{
  "n_layer": 8,
  "d_model": 256,
  "n_head": 6,
  "n_kv_head": 1,
  "head_dim": 32,
  "d_mlp": 704,
  "vocab_size": 2048,
  "activation": "swiglu",
  "norm": "rmsnorm",
  "norm_place": "pre",
  "norm_eps": 1e-05,
  "positions": "rope",
  "rope_base": 10000.0,
  "rope_fraction": 1.0,
  "qk_norm": false,
  "attn_scale": 0.177,
  "bias": "qkv",
  "tie_embeddings": false,
  "parallel_block": false,
  "init": "normal",
  "init_std_qkv": 0.0384,
  "init_std_o": 0.0,
  "init_std_up": 0.0384,
  "init_std_down": 0.0,
  "optimizer": "muon",
  "lr": 0.00863,
  "lr_mult_o": 3.0,
  "lr_mult_down": 0.7,
  "beta1": 0.95,
  "lr_head": 0.00612,
  "grad_clip": 1.0,
  "warmup_steps": 200,
  "schedule": "wsd",
  "decay_fraction": 0.853,
  "decay_shape": "linear",
  "final_lr_fraction": 0.0,
  "batch_tokens": 32768,
  "seq_len": 256,
  "doc_mask": true,
  "z_loss": 0.0001,
  "train_tokens": 380400000,
  "steps": 11609,
  "dataset": "wikipedia_en"
}
MLP neurons of a small language model. Each row is named by its layer, matrix (gate and up: input weights) and neuron, and shows model dimensions 0-95. Each number is 200 + 20 x the weight over its row's rms, rounded and kept within 0 to 999. A neuron's up and down rows have the sign that makes its largest values positive.
Before each neuron's rows, "fires on" lists the tokens most often at its 100 highest values on Wikipedia text that the model never trained on.

fires on: "uc", "as", "ac", "anc", "ang", "ri"
L2.gate538,220,176,214,213,196,207,163,180,191,218,212,191,198,193,210,236,189,188,192,181,191,206,194,216,199,172,186,249,238,203,168,226,192,173,208,192,213,191,224,194,195,194,217,233,218,222,217,175,231,197,201,238,176,205,192,214,165,175,214,180,202,162,189,199,198,207,220,165,217,214,197,217,216,194,195,168,205,202,223,202,219,193,197,201,180,204,163,198,194,184,252,190,236,239,213,202
L2.up538,221,179,180,192,186,240,181,212,206,195,200,203,201,215,167,198,165,206,212,208,195,167,158,197,184,228,205,212,213,203,164,221,231,187,205,186,205,211,201,201,202,210,212,202,203,171,214,225,198,193,231,200,196,188,233,203,223,146,201,178,217,210,206,213,159,187,204,194,190,191,201,219,215,189,231,204,210,136,213,207,199,188,186,202,194,216,192,235,189,192,223,220,228,203,199,209

fires on: "w", "c", "t", "st", "k"
L2.gate23,195,212,210,195,183,197,184,202,208,220,225,173,178,171,179,196,171,183,226,201,223,220,194,182,178,193,176,181,197,201,169,190,218,151,171,192,201,174,216,226,205,184,226,196,203,240,215,187,201,176,215,184,203,183,198,146,201,199,208,228,190,177,162,198,188,206,214,181,193,196,179,203,190,178,220,221,162,227,209,184,180,200,188,206,217,221,188,217,182,182,208,204,215,213,193,189
L2.up23,222,197,195,192,224,163,188,190,219,188,245,223,205,181,195,187,201,232,203,207,190,233,206,189,197,203,172,192,193,205,218,192,211,200,178,207,178,211,186,240,198,210,192,207,200,196,192,192,216,220,180,183,237,216,195,184,185,181,224,204,201,178,211,212,216,212,194,161,205,218,206,177,229,226,215,199,206,184,190,202,189,217,227,193,186,267,185,194,203,168,189,194,213,192,205,209

fires on: "ang", "uc", "ific", "ent", "uk", "oc"
L2.gate643,209,207,174,207,186,196,197,200,169,233,228,198,198,187,211,198,222,192,175,161,197,213,186,192,207,160,170,183,244,177,230,230,178,188,188,180,204,198,176,183,202,222,211,183,208,217,209,183,167,242,207,180,213,176,181,197,211,209,236,222,209,210,169,199,169,214,212,177,197,209,196,222,232,212,175,176,129,221,226,207,203,193,184,213,188,209,206,229,193,177,169,216,189,222,200,177
L2.up643,210,173,215,203,190,191,205,175,190,211,203,213,202,203,169,208,189,181,192,187,215,165,157,214,210,254,208,236,228,168,196,200,209,220,212,188,196,218,221,256,197,202,168,207,210,250,234,197,214,209,221,214,183,160,223,208,213,174,213,187,210,199,226,207,191,221,224,211,176,179,220,205,185,237,162,186,208,183,187,193,157,187,191,209,239,221,209,229,213,214,200,205,198,190,199,197

fires on: "un", "ak", "ac", "ant", "at", "am"
L2.gate595,191,179,207,252,201,204,198,176,199,183,199,176,173,206,214,212,204,183,200,191,193,162,195,202,207,212,201,184,155,209,183,188,184,202,184,180,182,217,210,219,210,201,218,223,203,188,178,205,193,196,190,216,198,144,199,204,190,200,214,255,200,196,188,235,223,214,232,149,172,209,230,218,214,197,215,188,199,209,197,226,202,216,194,215,188,239,193,211,216,216,209,200,214,212,185,198
L2.up595,211,184,209,213,179,217,201,177,231,198,182,217,151,188,214,203,187,165,206,175,216,192,223,195,193,181,235,201,168,193,195,192,188,196,233,204,199,212,238,211,206,205,188,176,227,205,186,227,215,184,196,196,161,203,182,205,193,209,189,237,223,196,201,238,178,188,196,170,196,220,206,217,237,205,176,200,193,183,212,234,222,218,194,218,185,189,207,191,216,189,238,205,191,213,222,224

fires on: "id", "ry", "7", "h", "est", "8"
L2.gate54,218,223,180,184,197,201,201,211,193,188,210,197,248,182,200,204,219,190,201,190,208,207,204,245,244,201,200,210,180,227,187,179,217,213,179,200,194,182,208,188,206,200,189,176,193,200,177,183,228,196,167,208,182,215,232,224,217,210,215,159,197,197,227,190,206,257,167,226,249,188,192,190,197,204,231,203,257,223,193,169,200,212,213,189,205,198,224,191,191,210,176,199,218,196,179,203
L2.up54,214,175,210,197,236,207,226,220,188,233,193,234,228,193,220,209,221,219,191,230,205,203,192,206,220,205,145,213,218,185,185,167,194,188,161,182,248,211,214,190,233,189,208,184,204,199,153,146,201,181,175,155,211,193,181,229,199,178,214,214,224,206,191,214,237,231,171,183,236,163,174,201,200,180,200,230,208,196,202,218,175,202,229,198,173,200,164,218,192,199,212,219,204,202,196,197

fires on: "\n\n", "h"
L2.gate361,167,200,201,198,203,215,192,219,223,208,212,193,205,211,210,216,202,211,178,212,163,184,216,224,165,211,213,211,203,202,217,197,190,204,197,166,206,195,233,192,189,153,214,221,195,231,232,213,164,192,181,173,230,173,198,200,162,186,202,164,208,188,221,209,217,213,214,156,198,212,217,188,235,215,186,231,217,232,173,198,235,226,205,219,204,210,189,237,205,186,206,171,179,210,203,225
L2.up361,197,226,228,200,218,211,212,211,189,216,213,185,223,226,208,222,202,216,213,222,182,161,185,219,194,207,201,204,222,192,227,200,187,205,175,194,214,196,218,187,194,165,187,217,188,204,244,196,193,184,164,169,221,181,203,240,181,207,193,162,216,201,210,196,187,196,228,152,212,193,210,227,220,223,191,197,198,218,221,215,221,218,213,206,204,224,203,198,200,209,185,191,175,242,234,209

fires on: "et", "ent", "ac", "at", "ial", "le"
L2.gate384,164,183,225,218,209,181,180,190,196,190,158,192,168,214,206,213,187,192,195,219,196,213,210,201,207,153,187,211,209,194,210,197,196,218,190,217,227,221,226,168,139,188,243,212,199,218,221,203,177,179,175,185,210,190,194,210,184,200,172,201,233,185,220,188,168,228,214,180,201,169,228,217,233,221,216,206,191,243,211,237,185,204,193,222,183,192,187,210,192,198,224,225,170,203,204,207
L2.up384,212,200,184,215,183,181,224,192,201,201,218,220,198,198,243,191,218,207,179,196,180,203,188,184,197,179,201,212,212,177,236,191,162,214,194,174,233,191,241,186,201,177,211,227,158,193,221,219,190,229,219,209,183,202,175,194,179,188,191,225,253,211,177,195,193,209,196,168,203,178,220,197,219,239,185,197,183,231,196,225,205,214,193,202,203,169,203,226,211,193,222,222,181,213,193,177

fires on: " am", " sur", " ac", "it", "ur", "cc"
L2.gate330,195,219,198,229,232,180,199,217,218,197,149,194,212,183,166,189,218,225,197,198,191,199,223,218,182,225,189,223,203,188,185,197,179,202,246,184,200,171,205,191,180,205,215,209,200,196,188,205,203,215,201,208,223,156,180,214,194,160,254,198,191,157,236,209,227,198,202,217,234,191,158,223,223,201,192,196,237,184,153,198,204,225,174,190,191,201,182,231,163,210,214,184,246,157,203,174
L2.up330,198,201,211,199,196,173,199,196,188,213,211,186,188,170,183,161,216,202,226,206,204,202,201,211,195,201,209,206,257,177,223,191,169,176,216,200,133,199,217,198,208,157,228,217,205,239,210,211,172,188,209,205,176,168,184,211,186,177,222,182,173,181,184,198,209,180,189,196,196,224,167,185,180,227,207,192,174,214,206,179,222,192,206,212,177,192,207,188,206,215,185,206,233,240,181,218

fires on: "h", "qu", "i", "ber", "ing"
L2.gate78,242,211,195,205,204,201,176,186,202,210,208,217,230,195,181,199,186,226,206,218,205,193,164,167,229,195,201,181,195,176,200,190,203,176,174,214,217,189,195,247,173,210,179,227,187,215,237,205,169,201,206,203,191,233,178,191,223,243,210,202,201,230,192,209,199,202,199,166,189,186,176,180,230,180,163,224,202,175,210,185,199,224,157,185,183,188,223,235,229,188,216,197,205,195,194,218
L2.up78,218,175,190,208,184,230,172,207,172,208,189,234,219,170,203,224,225,215,180,191,201,203,164,190,228,175,205,205,197,238,237,182,208,168,216,210,195,217,173,187,208,201,203,193,215,177,168,204,176,168,204,196,205,190,189,187,184,210,194,137,218,191,179,200,161,197,165,226,201,178,166,188,222,225,214,193,157,207,226,236,212,207,181,171,185,229,205,218,213,233,203,190,219,219,190,231

fires on: " pre", " be", "and", "enn"
L2.gate569,202,195,226,210,180,186,215,230,199,208,206,198,196,239,222,165,192,199,225,244,215,191,205,194,198,196,210,209,231,203,219,213,200,206,194,152,166,181,207,200,221,186,200,177,176,207,178,226,225,237,193,181,197,220,204,214,213,207,235,190,190,209,209,164,189,198,236,237,167,207,260,211,187,205,200,203,209,208,209,230,185,181,229,187,202,202,217,226,187,183,237,193,242,195,181,199
L2.up569,211,203,223,220,189,163,219,208,231,209,197,193,180,221,213,187,219,226,189,254,186,184,175,174,222,213,164,214,230,192,212,237,204,184,173,170,198,209,181,199,212,182,211,173,170,196,185,202,193,218,194,189,192,215,236,219,201,189,201,168,178,186,188,177,185,162,239,190,184,205,236,200,202,202,196,185,221,199,207,185,182,184,213,207,219,240,190,186,186,214,238,201,214,228,189,202

fires on: " |", "b", "h"
L2.gate140,213,202,205,231,200,222,204,215,222,179,202,237,205,180,222,167,183,221,199,198,235,230,176,204,218,208,212,213,182,220,191,227,230,190,170,184,222,195,196,197,206,212,151,190,196,175,197,211,195,187,214,205,225,213,186,189,200,199,234,199,192,196,183,162,178,240,218,205,227,230,171,209,214,182,187,202,222,193,179,208,182,196,225,205,174,190,205,257,206,179,244,204,190,190,210,192
L2.up140,189,207,197,224,185,215,214,209,178,205,168,239,232,219,212,203,211,230,196,209,214,215,229,198,201,200,174,210,193,187,222,157,207,175,203,218,209,225,183,197,211,217,177,226,216,212,156,238,211,181,211,170,200,199,201,208,183,194,206,213,212,217,194,160,226,216,197,230,188,220,175,199,206,183,197,220,204,157,218,203,206,168,192,205,202,207,201,200,174,220,229,194,194,204,220,206

fires on: "w", "t", "b", " t", " cent"
L2.gate180,160,177,215,173,223,187,185,234,202,186,210,189,203,172,217,226,177,183,186,193,199,228,147,178,192,207,211,200,207,214,202,202,204,142,182,196,179,186,167,173,170,222,199,223,193,211,200,232,171,192,232,180,223,175,219,197,196,203,200,203,201,182,202,218,218,199,217,223,176,199,208,228,200,177,178,197,176,212,217,184,221,196,195,223,223,177,171,224,216,190,220,195,180,224,199,192
L2.up180,153,201,197,189,205,219,206,189,187,170,218,196,222,178,240,184,211,231,159,190,200,227,208,226,198,255,197,206,193,208,184,216,182,208,206,198,228,200,160,235,187,188,191,176,194,206,193,218,213,207,217,200,226,183,191,168,205,193,192,209,218,191,221,196,239,229,177,194,187,199,200,221,191,188,214,212,213,202,186,218,153,204,156,174,217,255,201,190,211,217,195,185,172,217,213,186

fires on: " —", "ft", " |", "k", "p"
L2.gate612,192,191,185,202,213,214,191,214,212,195,230,217,212,224,218,184,188,201,229,233,223,200,230,224,192,224,199,211,178,166,213,215,207,209,195,165,233,214,222,196,186,218,195,185,218,213,203,198,187,210,213,201,213,178,215,172,173,205,226,214,170,183,191,193,190,211,181,195,197,220,196,240,191,184,199,200,245,205,236,225,189,218,200,249,177,214,184,235,189,195,226,229,204,227,205,205
L2.up612,179,221,198,199,196,187,213,218,177,210,169,196,169,230,178,198,175,193,203,216,224,178,232,221,225,221,223,229,201,190,234,210,204,221,169,211,196,157,189,198,200,193,206,190,181,194,219,182,207,207,225,219,204,201,209,191,207,196,228,195,200,242,191,203,183,238,214,209,206,203,178,215,212,201,222,179,211,159,182,206,226,244,178,174,235,203,228,167,180,198,235,209,174,204,236,165

fires on: "h", "ated", "ide", "ar", "eb"
L2.gate490,219,161,192,215,189,152,229,182,220,184,173,238,218,197,200,143,198,202,170,184,183,223,218,201,247,197,192,190,229,198,235,248,210,217,210,197,179,202,195,191,201,190,192,207,217,197,232,214,173,209,228,228,229,200,193,220,211,228,191,206,219,206,195,203,222,246,207,201,206,210,198,213,185,211,212,218,212,233,165,203,157,199,226,184,186,169,210,237,212,193,213,206,192,187,222,186
L2.up490,245,186,198,200,193,161,243,225,238,184,186,236,200,172,213,193,194,225,180,190,174,170,208,194,195,191,184,175,186,237,229,218,214,208,211,213,158,216,202,221,184,181,191,190,199,200,214,261,193,212,214,200,190,158,184,204,222,186,210,197,211,232,197,204,202,206,181,208,158,159,224,209,173,203,164,197,196,197,209,215,212,187,195,212,216,211,193,213,194,176,181,222,170,204,200,256

fires on: " pre", "and", " Pre", " inter", "re"
L2.gate300,205,178,207,189,207,200,215,163,216,212,202,194,214,173,209,198,183,204,206,208,207,214,210,186,197,224,182,186,197,186,183,226,212,179,195,212,175,204,173,198,223,224,221,200,191,196,191,227,183,199,179,180,197,196,219,200,152,199,219,222,206,193,221,192,186,206,198,222,179,199,236,196,199,234,185,229,254,205,205,175,196,210,211,182,199,176,227,183,186,205,219,221,192,190,143,191
L2.up300,237,245,228,205,172,238,209,208,197,218,176,217,209,187,206,198,198,190,187,212,228,211,215,228,252,180,179,175,207,190,193,202,197,197,224,195,177,174,185,227,201,186,204,182,185,221,229,212,235,213,172,195,206,225,203,209,192,213,208,207,198,176,196,203,188,196,205,233,235,227,235,198,185,182,218,221,195,162,196,209,180,222,241,227,235,215,217,204,185,180,210,199,197,189,187,211